Weights of a small transformer language model: 717M tokens.
MLP neurons of a small language model. Each row is named by its layer, matrix (down: output weights) and neuron, and shows model dimensions 432-527. Each number is 500 + 25 x the weight over its row's rms, rounded and kept within 0 to 999. Numbers have three digits each.
A block is one neuron, or neurons of one layer that tend to fire together. After each block is what it responds to, as a language model described it from the Wikipedia text at the highest values.

L6.down182:521511473537545503472513508474487501508496541538489498486484494459497473484483504465492505506502516537492500510489546506502516514532498553482447523509471532513508512538481503482533490488508443463490547519481505530522478467552529540507543508524483498512434489489499486512487488529515497458
L6.down303:471459519489540500502530511490507506466523531551525560557520554520502506486509491504508538495511525528482530476517520509503456465488511490489456516513533452481543493537459500524487466493572464545520478520514478474509523483502500458490471545504492492489502504520463494482478488510536496483
L6.down423:503492521468554490467458513509512523488516511527513461493472505502501513499507557470492548526493515509480468523456509492497539481531508497459476502490518467501503521520468510469583482516527441519541538538515474533481520487497559436475483510527501478497532541493520463493504497509474490450
L6.down1170:511489495513467477458496469477499476490491493508538497489548541494486455486498503484505484473485490497447547496440530504518465516551536501489546512477529462507526507498499517484508535517514532493541501465452484482508548515482512466457483502508516484509525504489555534527532509501499528508
L6.down1331:505554525507497420541450518492536508458517519509456524469481478533483526500534464486532524511525499481520509541516528498488467462474476497478533497541552478458505491468484513441474499474457522525480511505468538507498521515504502457540484514533491526498506512527526476462480499540510513487
L6.down1387:458490497522469490474490505518529462530514500521485516467483474484489533439475474503512462507469475535486453505425497493500512471453511516503538505528539487489525533486519490479511475507499546491532476486492483494494475488505457492493498433527511479476531489550494508501470493494497486475
L6.down1988:501457512463521460493515495484499478482516503485475521542460541489546507521496446492521494518567511472503454480471521512507505514482494531460480528499501505506481505489480457495474467486486520496480500502481498524536545487513520453560564499528502460470472517545502490431505493478486478514
L6.down2093:489484483499487500478504449501488519503530477548496472453502514515479459493495500497521504520479502478459468492494468514464496453527514556485500500502516531511525455464513498587489498525514451485540510485498526528470468530511510511475473483492537505517516475475486503529528501513499561455
Description: Wikitable pipes and word-middle pieces. Mostly two groups: pipe separators at empty or blank cells in wiki tables (Majority | |, Republican | |), and mid-word fragments such as Des-c-ription in headings, man-usc-ripts, resump-ti-on.

L6.down41:511461452526551537522467519507524495511548542478487500493483504496462517503506514530475508492475515534505518467444491520513461468489501455460525535520565523510501500504477517524489461495509520488511478555408489542516487490502533505469501482538472511504483535533551527494513529503511508524
L6.down668:502489514485467485531493484492520466514557486441477519515500483530469511502483511494509445501473468496519521480488475464471505508466500507481542511484514521523492493482482504510514456591485488498471464504488455496511453572471492480494494508497526497505474504497509515515497546506494552486
L6.down730:525542514486442507474556475489496489507473486538512534522537455470496494542538497470515514486525506490487505517525502507491510490524515493531482508491482494471534511539538511575541541510492518506501475525537525464482528475492504505553550485528518461507518502456521451492500521545473473488
L6.down900:465505511482490449501497535493477492448433487510535503542466507510500533486487488472484511462490492440457474532462520526521489492489517469545478519522506488510475487481517505470512497514454433530533457466511505506511540498487552507532558457515494498504540503522513465492504488523491466487
L6.down1397:506500490541505505497499504498482488519519540514496498497512499520548482478544500512485448462469538502444502423471481491474503482501484552485491481520499543534483528525461438501512475491496486486514520480487480486509480479485522483495523525512522499496515531505476501502449486513495511524
L6.down1453:504477520444524553502482532487519530501481529474519538523462524546516549467508486499541498536501526523495474456479552508522495465518511474481518504542497500509481503547463475500525440497518516502472507482487463503504539550497524537501508521500534512506505533526508503517500521523506465472
L6.down1814:499464472494504450454507542482517461518513510489554526439495496492530472520497488526496473476532472548472506497503505484511517491485514504493463528520498518528517470458430446453510509507506454496464512514473497515523478501490488488430469511485493501520488452513540502482478515506475525505
L6.down1926:501513519469482505495439502522465509515473495481531500469458527454480492492519473499475541453516500490475508431453526494509516477483534514495476518516519483515480501532489513487485495522507502535512513485477455528482467480504529489496509535455484491535499533478495534499514473514508538544
Description: Comma after subordinator. Mostly a comma right after until, that, or when that opens an inserted phrase (until, in the spiritual world); more weakly, clause-start subject nouns like name, work, she.

L2.down21:494512479499459516517476499466483527523529510499493518504507525490531479487527481528508525491477508549528484485514504514516546483523473438490497492436485503484499532482466482482515454515505503520518496551494551534495505542520557507545480495495488519472494519524463485502531512438514508525
L2.down855:528496469491463489478484508475511476548515468491485512470509525524508518468481518487508529527491475501511479529503482495515515499514505526443480501511497488465510509493526492511527459543494527478531513485486482505532502501540535507506515518501511532581530510514509489505471485502489472471
L2.down1322:504527502491529486500456478446479452478519495507480517549477526468507478500545478517463508563529447526492496517477479494540478513491540515482511482474479516517527517511475513471484520483469552484535494508473505520537511568464510523478430549505479482484504519478523466528492526541480519449
L2.down1338:483515473486510514542506488512459482515468472475534489515519493526554539548467485524524536509480514496501525515474496510484548488501523509525514492516529515475482503492510482489484508506478512496525554540455472473461498528507534490490509480544473501497481498477491546477470501517498492534
L2.down1359:474485529492494498503482472489482488477491489530432475469504477513551472474532489484533497457477489506502519484512507502481524483547514496489463492531527473443484514484473509539486503521507485493527524473466483506528466465475563576483451482531466516510480486506514505483454469537493574517
L2.down1406:504482471487519479486493506515508497507465467470455516503513506516532458546529485535501525504489508543511536518545470508522493485514511461517483499514482494510531532429497519514490496551501498499490480501494470477480496469526535447468493487509496510518518532538510455514508491573478518497
L2.down1659:476517517511544512521481521532524481532481465489509515522461517458491511515459458533548479496458481502542508485493477545513503533483494513529508497503487494485523499521513533530537486549500456474528504508514508503517513466510512519507470458493545529444519520487502497527557520530517521500
L2.down1806:505474429496528463488501485540536463467515503515510537510486483513551498537452506512482507523498494503489438496515512509502535509498519495467502504506513492448491496494498518492453523512447537479531492538534514464524512503506550554535469530491516515433469512465454465534440473518556505455
Description: Life-event passive verbs. Verbs of life events in biographies, often after "was/is": buried, grew up, raised, lives, founded, built; weaker on scattered word fragments.

L6.down560:501506547533556513466508467480549508531471489472485495478512515483477525508506510494478468498496518492515462509509497488506530506462489504508476493503542490476489476514509544504507540458483485505434472506530548488539462550482469498514456597522521501473467520496497457548502479501520545509
L6.down602:491539540536547464490490469471535467485527507507501495536505481504502505493464543496510467493518512422469513544523497504525482575440472516543501532476499464459515533493478538503502518508457490485468500490488486487513540480496534539491497504508511455471509512498509489497480508480455485520
L6.down690:523453511497525442540557505505513447470522473499490518475488486446507503507508477506484493524503461509478492479492493470585484522554520479504530471497514499488512525528504491469541451539531477537446501525451485463537475525484478497541479479466474519494462528504511477495511517497499460564
L6.down852:526511522550467469481489520459535476496498505512506431467501492500474513531496496491492451490538459440497503527466544510519516483503462494502482450509498520520557507470472512492490485519483475516505513505489515512491497510529514478466563522495513519526518507488511525496508471449474460540
L6.down1065:524479560475577475508508450514512470484514521488513521513554494488527506503489521453501462487497520496485514491473494500523487503522478497524520529475570480514513484459510481545518510530492502498487529518489464541500530506525514498529483559472477511478480499534506482484495490480472469515
L6.down1304:440557479541488514500511475506504499518487522474486489488525484493497508473484518434481499529520524530552498488483502497496478500509504517501488481497484458510502504525528495478515573497480535511462476519441477530514483513457499470502525495524461533525498552509513501474504481476508476505
L6.down1932:478494523532499488506483505487542516507517484503523496467495529486509483592489477501516510505552532463487454509432503486533479506498504460539486480472474500521498490512506489508475497525534483492503475452488488460516454535524488465499487529500510495534484462483448485521482546487460509490
L6.down2100:541508522577470539465532512496504523535520509488500469496466497496460508488511525501490489459525551485498519547483488469483543538480514450521475516523521473515485516479554487522486468530484525480433479495500501535520499468521505485507506494456492522471502504519495508514471477498503493489
Description: Table and infobox fields. Tokens in Wikipedia tables and infobox lists: table header cells and separator dashes, and field labels such as Review scores, Time zone, Year.

L9.down909:486549521484509465513558483500515500476545499513468506498477515522509481526556532480442457503473502506516487494496483504491486518475518521492450513458452520556478448445466492482474533509526481505471513512519444536503460563491497447482512492520512519466515509493481511501496453465475524523
Description: Head noun before "of". Abstract head nouns or quantifiers after "the" that introduce an "of" phrase, such as the life of, the art of, every; also "=" closing wiki section headings.

L6.down128:532490525496494490466508512518517534504515450513509457495457520519551547516533509500485525550486482494541518543472560489473507511482486540497474464483556483523519514482524485507520455503500497504481525521461484565509515524493475497542517511510500522478518487488496520489517488468512480531
L6.down230:463461511462480543484497522543492494520491487423520508506510510506492508509496484510517501492478493483489512497484474520484540487467481551491496475486454517507501487559464516478500484457511545536493492495441528478514512509480504497548511539540516529486509489505514514489495492505521496491
L6.down281:494468511518498488524467484501464453513444528479485533520488454538490540480510459472517526489496452543472501495505544520533492467484510527508537516501544527495490501529522511450470508470517457496554500508507478502521484471505466538508530521501503466498500511502504463490463518503525474492
L6.down659:458490494517518515469492481545478491525529462493457485512497529472496449525563493489462502497431511503517465539504511509506464475526458493491523452525518524518492482496479506469490510493464513441475510537461514503508501476503527500501457519525469480549535486510474528485470537505475503530
L6.down1097:467518436506468489519510503500484541526534487493483471455503514551516487533520506514520493523536492492463461473516470507484530486517504498492516494486449511515477505538480522536466498497522501541509489520487473466534550488489528537532522495489517488497478544500510486497504476526508469480
L6.down1216:507497516536465500481487423485506496490504507463487492561529493538493517506481495528510470473487528482493515491468481497499529491513475526504535516532480479471511491507527528497528519525516490516527481489536529546481500470497496493485534474508502510488497497514492522508458465483538516487
L6.down1773:544501510530469514510519510542507499476480517509437522489511492462537503538500501517475509502504522493479516515509473547446491500523476500494501540513508476515577454476525533487544493506499465527443524516456504498518504495494509458485513499557514530503525546522501519488508515475515481465
L6.down1833:464485500517488517564457528482498482505519531487539511486507466510433499522508456520495481455490531443520505510508476491494461468445437496549485519512538452540536500502504508557475504544526500472501503499524486464465500530531516528487479505507506470509505486504488495473467516502475469505
Description: Word-completing head nouns. Final pieces or nouns that complete a head word, often before a title or name (radio show, 1838 novel, compilation, task force), plus the invisible mark after coordinates.

L2.down65:482489509543512527457540478508537525504491508487496503476476497523506561501485472460503493500501468468445494497510461511518475474552503508475508476493485504539467477527506494514537482505546502513482508458500530506484526477482494554475467479483513507471497520454539463519516487524479531466
L2.down131:537511520490515467452498520522541540513455519480513509477476508499561523482486515481515483512508515489503463505501503499488504482492493514503501457527502469494500490502500493496537503472489531525510518512521530474534514517508530515488530518505590502498506461504523551465482546525494478487
L2.down238:450489492474524490534519533494505485495502514481463468493478507488485498499509481520542433506515464488499561504501529503523518461497484494492489525507512505514528466477508485468560505478494492486516495528523551570483498448501483472440541513512491480496539532490525532519499510478451490460
L2.down381:538509518476516464464533545511563482523511572450519476522491507488476483494473558486480554505524481487496529535485509466507486507512522478483445507458487497540475444516495502473525495501512496493541490506494513489482475508535517514532493501521531523484530491567478501513462487494493495487
L2.down636:484495507538506517505495502462538538471478460500507491499454534489502518536492567522508511561516526520508464445511520500475459512493498502509529534470463470513505485520491462448469490464493487463523503483467529486523542502483502481481495498501472486472517529484497484445454483504484506493
L2.down957:519515470476499506494515502511505560526514490507496501470502483511536486537498469531518487513499520489490503523469491510494517486506499469490530508463508549544447517503502450503499442486488502510485530501482552542504461472496451485497489510501514463455472481530495463520444489530457501510
L2.down1035:505458440489514502502502487523517508512516490513504516432497486469533472509463523496502491469506534480527470519516493501491519505503499485504461474530489489478482455486489503485521474524529471496473523503522525463499503540550479508503489506493510507484503521552542488519509544521469497538
L2.down1819:488473494489514520449506528514493470462523484487512484528466480514509517477504472482489475516454535457516514524486485536473523484516517412495534528537498521473498488528490517547516485484470519522479512513481513506485536456512566512536547478486496511494515511503529483489485516497537483517
Description: Mid-word fragment "c". Short word-piece fragments inside a split word, especially the c of des-c-ription, ins-c-ribed, and skys-c-rapers, plus name pieces like Gu-z-man.

L2.down355:502495519489500484549520477438488488521519463483507514480495459514452526474448493489532515465496518520452474502485482463514540463491505486493505469490497465498496534533456517460504528523516501537535471504476551496506464511522513490511515532508513538524487542552495503486474490459533495499
L2.down655:449504488484531489495515505490443486500499572525502508493492508471467487502450497529516490473453495476531464464529496557490509517508478513538514487533498500514500513509492471519541528518491485534465482532463495460459492454476482474465505510463522516469486498451472533513465498511499508514
L2.down1443:518527449502524514583497552492520482485499524502450450526505512480504536522533517490472513488525536486498498481488512495521539471538533510489546517536493508485533475510477506549516493515493494546500496535503494503504549521530495536502460508534469486522507495465486497531493520468478504510
L2.down1559:475504519471469509459510529483497530482497519491445501511507449478516486471534494525522533503503496426484522512466471475521506495467549511538499510509495492486561476533474494467538493511479543518486514456494469518531512458466490468480476486518484502509463435516537491478483504497470488492
L2.down1722:547485526459492509489565544478534482499485483529449473491516491530538482494483508532506547509517492476538493500480500508501516510516525511519547491481446501490514484537515476503473432468523538494490493509516475483525506482482494497509489491463495488494484489522536491511486485498492543524
L2.down1815:496527512472538488467471493507510537487550506496479499459471502456512508523491477461537481487523435489494472533513509492480528471513482473518491503502532506502540487523507509520488508469527482502491498516493466507468476541497527562482501524533486507504537510521478507474469502500462535468
L2.down1992:517450506525491452468504520547528432489519487453480493480476507512485464544492486511563483480499520475497508500515422511498450470484484483487525486529502490479527469486485539492444516529505495508511494522485514537487456516521528467491521519505457528496505530522515493498507489516500529487
L2.down2270:470534503528517500485512494488544490542540510472474437522488519482514497517489495505540489476493528480504486443508529531489537458536543507548475518512483477516487482541503482522484500515505553499516528495498548499531509531469526546483497468495496540537493423464508532491459483482560496548
Description: Generic head nouns. Common nouns after a/the naming works, places or institutions (book, collection, organization, house), including word-initial pieces like port(rait), work(er).

L2.down46:509518507510505513496497472494489462486470503540504522439519551512496501518510518504539513478525437500509492555523515494463454459500514476479453491505504477503463482449522459515511489496448490471469481491470553524512522498477475520496491504503496533504497507481522491506498535529512494514
L2.down188:514528462464496515528509499512547504523444505502528509479531474481496509487492422455544562478509467484473538501488534503505521491469514508465450515487516530477560517528526513490503446499504447520512539516490504514458503515512513501478501499515515464479552525506481495490485516522466436427
L2.down606:510507449524494507505522469493499478525469518492481485493497510511516483465503469477517537504517497496462469498490551478474485526478462489485498513501503567527559456501492482531473512516537530479502515456475513534511495501535490483537484497524482504508491490507506497507463512510524482495
L2.down732:496465503505531512500507488424514491490481476500481477527491485527512531444505496471429514520498471490457523505508501499516469483544550500500491478501463459510490468460480503513509491491483503479540499480500495463497511527472518524521503514462511471503506493498468498428464492490495517509
L2.down773:520449539532539512489504519510504514480488458459510522481471516538521522484564533561529491485466493494481525511561505505510504503501501495546486524529500524503479477492532505516535501526552502514502483519499472456469520516519485489536476485510484506507498475515513477480465563500464520482
L2.down1081:538491481488445456489528517499519464542483484520496504451506511501515518517518507487476485472532494461498520489514491493459538486519535528545477511555511513480545515516514492476489516526508533472504508462486489488497499487490499494507496444537488479492476470515508521517514499479521511543
L2.down1367:469523482508513467494471498450493461500555530482518519487505534499538473502492433486462495496516460456494511501499455495460492467483526536550469509480505539506471509488499485529533442520465510539534482483502483511523485469488461477509482544545467510502489467517487552479542465494480455530
L2.down2209:470517518517502563476538488483472477482482500490521485537554492490499523494472488523474465482446519462517495538497542482488483458527497497520471532552515501542472504488512505539486502509488469464496529473527481506477526518508506497508500517513519494562493532497522482489521531499546464546
Description: Word right after "the". Common nouns or adjectives directly after "the", often followed by "of", as in the source, the player, the village.

L9.down2060:483506484528493488520459492501530494527551526551516490505505496476505430482490518477545483492512475504478501517503456504491514532465511488472478457506508547459521491514519512514482498511463511522537518467491522491519531530536512507515511467510465523444506482529480506498481515529455493495
Description: Verb and word-start fragments. Fires on the first piece of a word or predicate still being completed: life and motion verbs (lived, buried, going, went) and word-initial fragments (cu-stodial, go-lfing, sit-ting).

L9.down491:435507479504485488540498532509509510517499536498574508483495499506488484540481465474508520520548495529449502472500500483463511505523508497458488475514485513492547499535512534566484477478479480503522492499519476506545509490510494523491538509495460480526479498526487521474463482509484482470
Description: Mid-word and phrase continuations. Word-piece fragments inside longer words (contribut-, adj-ace-nt, men-ti-on, att-rib-uted) and words needing a set complement, such as help of, means to, purpose of.

L2.down264:542474463483512489507491510489484514465482539487476534482514514521520456484475533520570484526504541491523528472544513480476493478475511438505445484454532510456468481549493466503477507543551513485526485517487524486505476497516448491471542508533448484534492489529496481505488478513534496496
L2.down412:483510499509520474523499467462506489489471519503472493533470525503517536481461460539550471447498476517541469513526514540537515505527477530524544497480537522482500477565525461467493494509536503520534517558548506479490487509510505481467405486484518477553523496482489504525470529480513470485
L2.down430:470511488484478491470541550529489530475464511496489511512513506484460515516484520469485533533510489510500456490503517453516528507538493516458551537479543482540509493503487452534518490481500499492506534497509487484486472515478451449509504514455472496460492518505485501508457489532467498509
L2.down509:512509576500482539546453444473512450469471490462469512523482485499545490538514525495480484525520498499493498509545456474529497526507493501489544510488459553524516516516506526506506490540507525504489557500503466540494538522538488503468501471525475547465487526504533549518483496513513450485
L2.down1228:518508501564458489548515528547519479474541492480488503502475507458478505509459496511529443508529501546494513518518486489494539464452525505544510513528451537440474547479501515503516507514495495457470507517532514503514525531502521493499476533511531528501503498550535478490519508477557520449
L2.down1233:509457533506524467525562550529472471516493513516507537488468507487498497506543449522484481496485487482514489528497506502512482470514498508463508501482497544531537494503481499511485468510472512476527472465504510517494522542458485523523544514541511552541524510483523505473525506467513493499
L2.down1539:523522517531485505481501474514477538462479509510474496482474496488584474487531534467531443496457506521491512489510510470523460471512526479503492534498468511489524527443498474487506485475521510485498528486510475516504469500494535510547537527495522498541485442496452482502492487512515492457
L2.down1614:513460503509499517493514484497562491510510474479506506498486523527480503508525519482541511472468487463544517545499480497527464500516477541489470458522525530509462510505497492495510475524485517533491510542502530475467545505498489479533543526497514511493494514490568515496466537463495505514
Description: Mid-word subword fragments. Middle pieces of words split into several tokens, right after a short opening piece, as in desc-rib-es, s-ie-ge, l-ie-utenant, Spartak; also names.

L2.down559:552518517510515503556525498474464505519505473515470485497500498502506463537488485480499508509469528507523501515463508493450535514467523494489436455500519512481457491499491501503499506512511488542525517475506509533445509485453490483503499497496480466502495469518511468521548524496526515476
L2.down595:490449516550512469501550466508491501491469463569522526501556492508514489495497521520570478488490528490468515510526552490483496503503465548488532492498479492510511513485531480479536497507527517489470536491557493518486489518514559512476521523491514483520468493475495477531530517481475481471
L2.down1317:490507492560520463494490508505496491487484510530516484499538517528521522505503544470530529473582545481479505506504530495506498530484476516488492522494519502495519485487515546487506493504490510504471506474483467541509484501498459471499459537463489566539488478499487491533457523500509514516
L2.down1512:490489474493537515517464506501520497510487493504505513513503519539537472535544509471485511492494494552541507502484501504523539485503496524530479487488493513500508515480485492476525482509452454476493497498503491490476460478463541479521466550497515548474499514490494469477507497532527480501
L2.down1525:514501536502486509526479468530467487515490511535502502477493422464501512527489471503529470459498510510537524462460491515519508539501484492502485511525559517491493500457522475476480490507492478503488497493536513524500459483505548501500530518474506515499509480507488533521503526473517537536
L2.down1572:515492469517487554493506516506491444479537481477540523494496478494567486536492493559529526518521488476446491549505508540490524507496510484509479507524460480505493504530500489473477508502485522515516499537530486476488494475530481525548515470456484476520521484522489492480495524498492559495
L2.down1923:521518494558509486523539499515486469529525535485484505472507541484493523530494438486552478501498495484480513523510513482503473499512498484470550509516504508511497499507520499466513528509490489492500461516522519522496521538498455537539508467485482486510470515511477514510522526513539495503
L2.down1990:490495475566506509510517471520504515512463503517543493456528463460514510517494445474512482483528535476500504515518515537487483499501498470511492531465528478508506490501499493450535550521540510463496543477501509517512505466503490514498469495529515509513485487487474489500501486538489527481
Description: Infobox section-heading words. Final word of short section headings in Wikipedia infoboxes and stat tables, such as Youth career, Technical details, Significant dates; weaker on scattered word endings and on down in laid down or turned down.

L9.down115:474492487515501467495460487461469538521529471479552495510530527548504530521450523465499508446507514518511504494522460450510516487493492486520454483486455496537494483532487504522519479492530498523472463476506532505480530474527507495489497520495506479506502535522489477487455493502492528498
Description: Creative-work nouns. Nouns naming a book, play, song, film, album, story or article, often after the/his/a and before a title; also citation "In".

L2.down76:485480473521495548552476501525547525522517525467529508498489507504485506483503485490510489474529520511531462474498517484472446498482494510508441491520541545528497474486483500471482459490518484518514512508509499483506493455520532487428494517527501548476483481515473503489473473483492517497
L2.down181:489541503505481543466502504530539504520500510462523521541472503511522473472482555541545533476498507503512492515518467476499535558497473524511511487456458461473477493532486516502523468473518450467475494447505459511486480534494518516492457463482530498461495491509517484537512549510464501520
L2.down255:487539492524536488520540514456493508531491500493469485529495503488525467520508507460543537469539513507492485512473525482491510528466535473529511504491474501516544496471496516459506504462510545472495534456537514493460512458504509497510478519473497509521521448460534461525448535489510538507
L2.down293:510505477538524518483494543472525508509497468501477475538504531488506467507477497488537522499516521502532487536550534494528498531470473494476453528497491527512510527472470496523479526456467547494507446484449511494519509483470499508476507490431494525488504463510483484492523492527483440509
L2.down816:503514508470542587516489514451509510495465476547503484515521518541478554548495468524465501491452526492549502511526533469495521507487503482482509542452518530485514504545539515508493525524479507522483512495513528567433493472503523517493499485497450509516502502500491482493512491444492523459
L2.down1099:519521507454515482494507519527548481464511521445516507521465484510522500523519549480492479517502465420535523507476471488491540512463508501530520482473519508475498476481505496473538507459502518497487501504442472487496512499510480465519552529513475485506471518485481453511499530504501534483
L2.down1660:489504470559477498485497502493488476519484533540507520547522492500445474465562507503544519549475528513468523491515492484487528487479535472492471471519451514484519504479476506527443476508501527508482481469480517516516523509467489504545526530483508539448524499503474489474500489506527542505
L2.down1961:534482501496475494530500479518540522506457505539541496551493475461479535489498468484547507534567495479493514535488449512461514559479513485456446476530484520526483482523505465479481467470519485498519506496462500511488496536487526470491479499486502488465501503528503494552506505511489507497
Description: Mid-word subword pieces. Middle or second word pieces that continue a word split from a short first piece, such as so-und-track, out-ski-rts, ob-tain-ing, or-ange; more weakly, whole words after "The".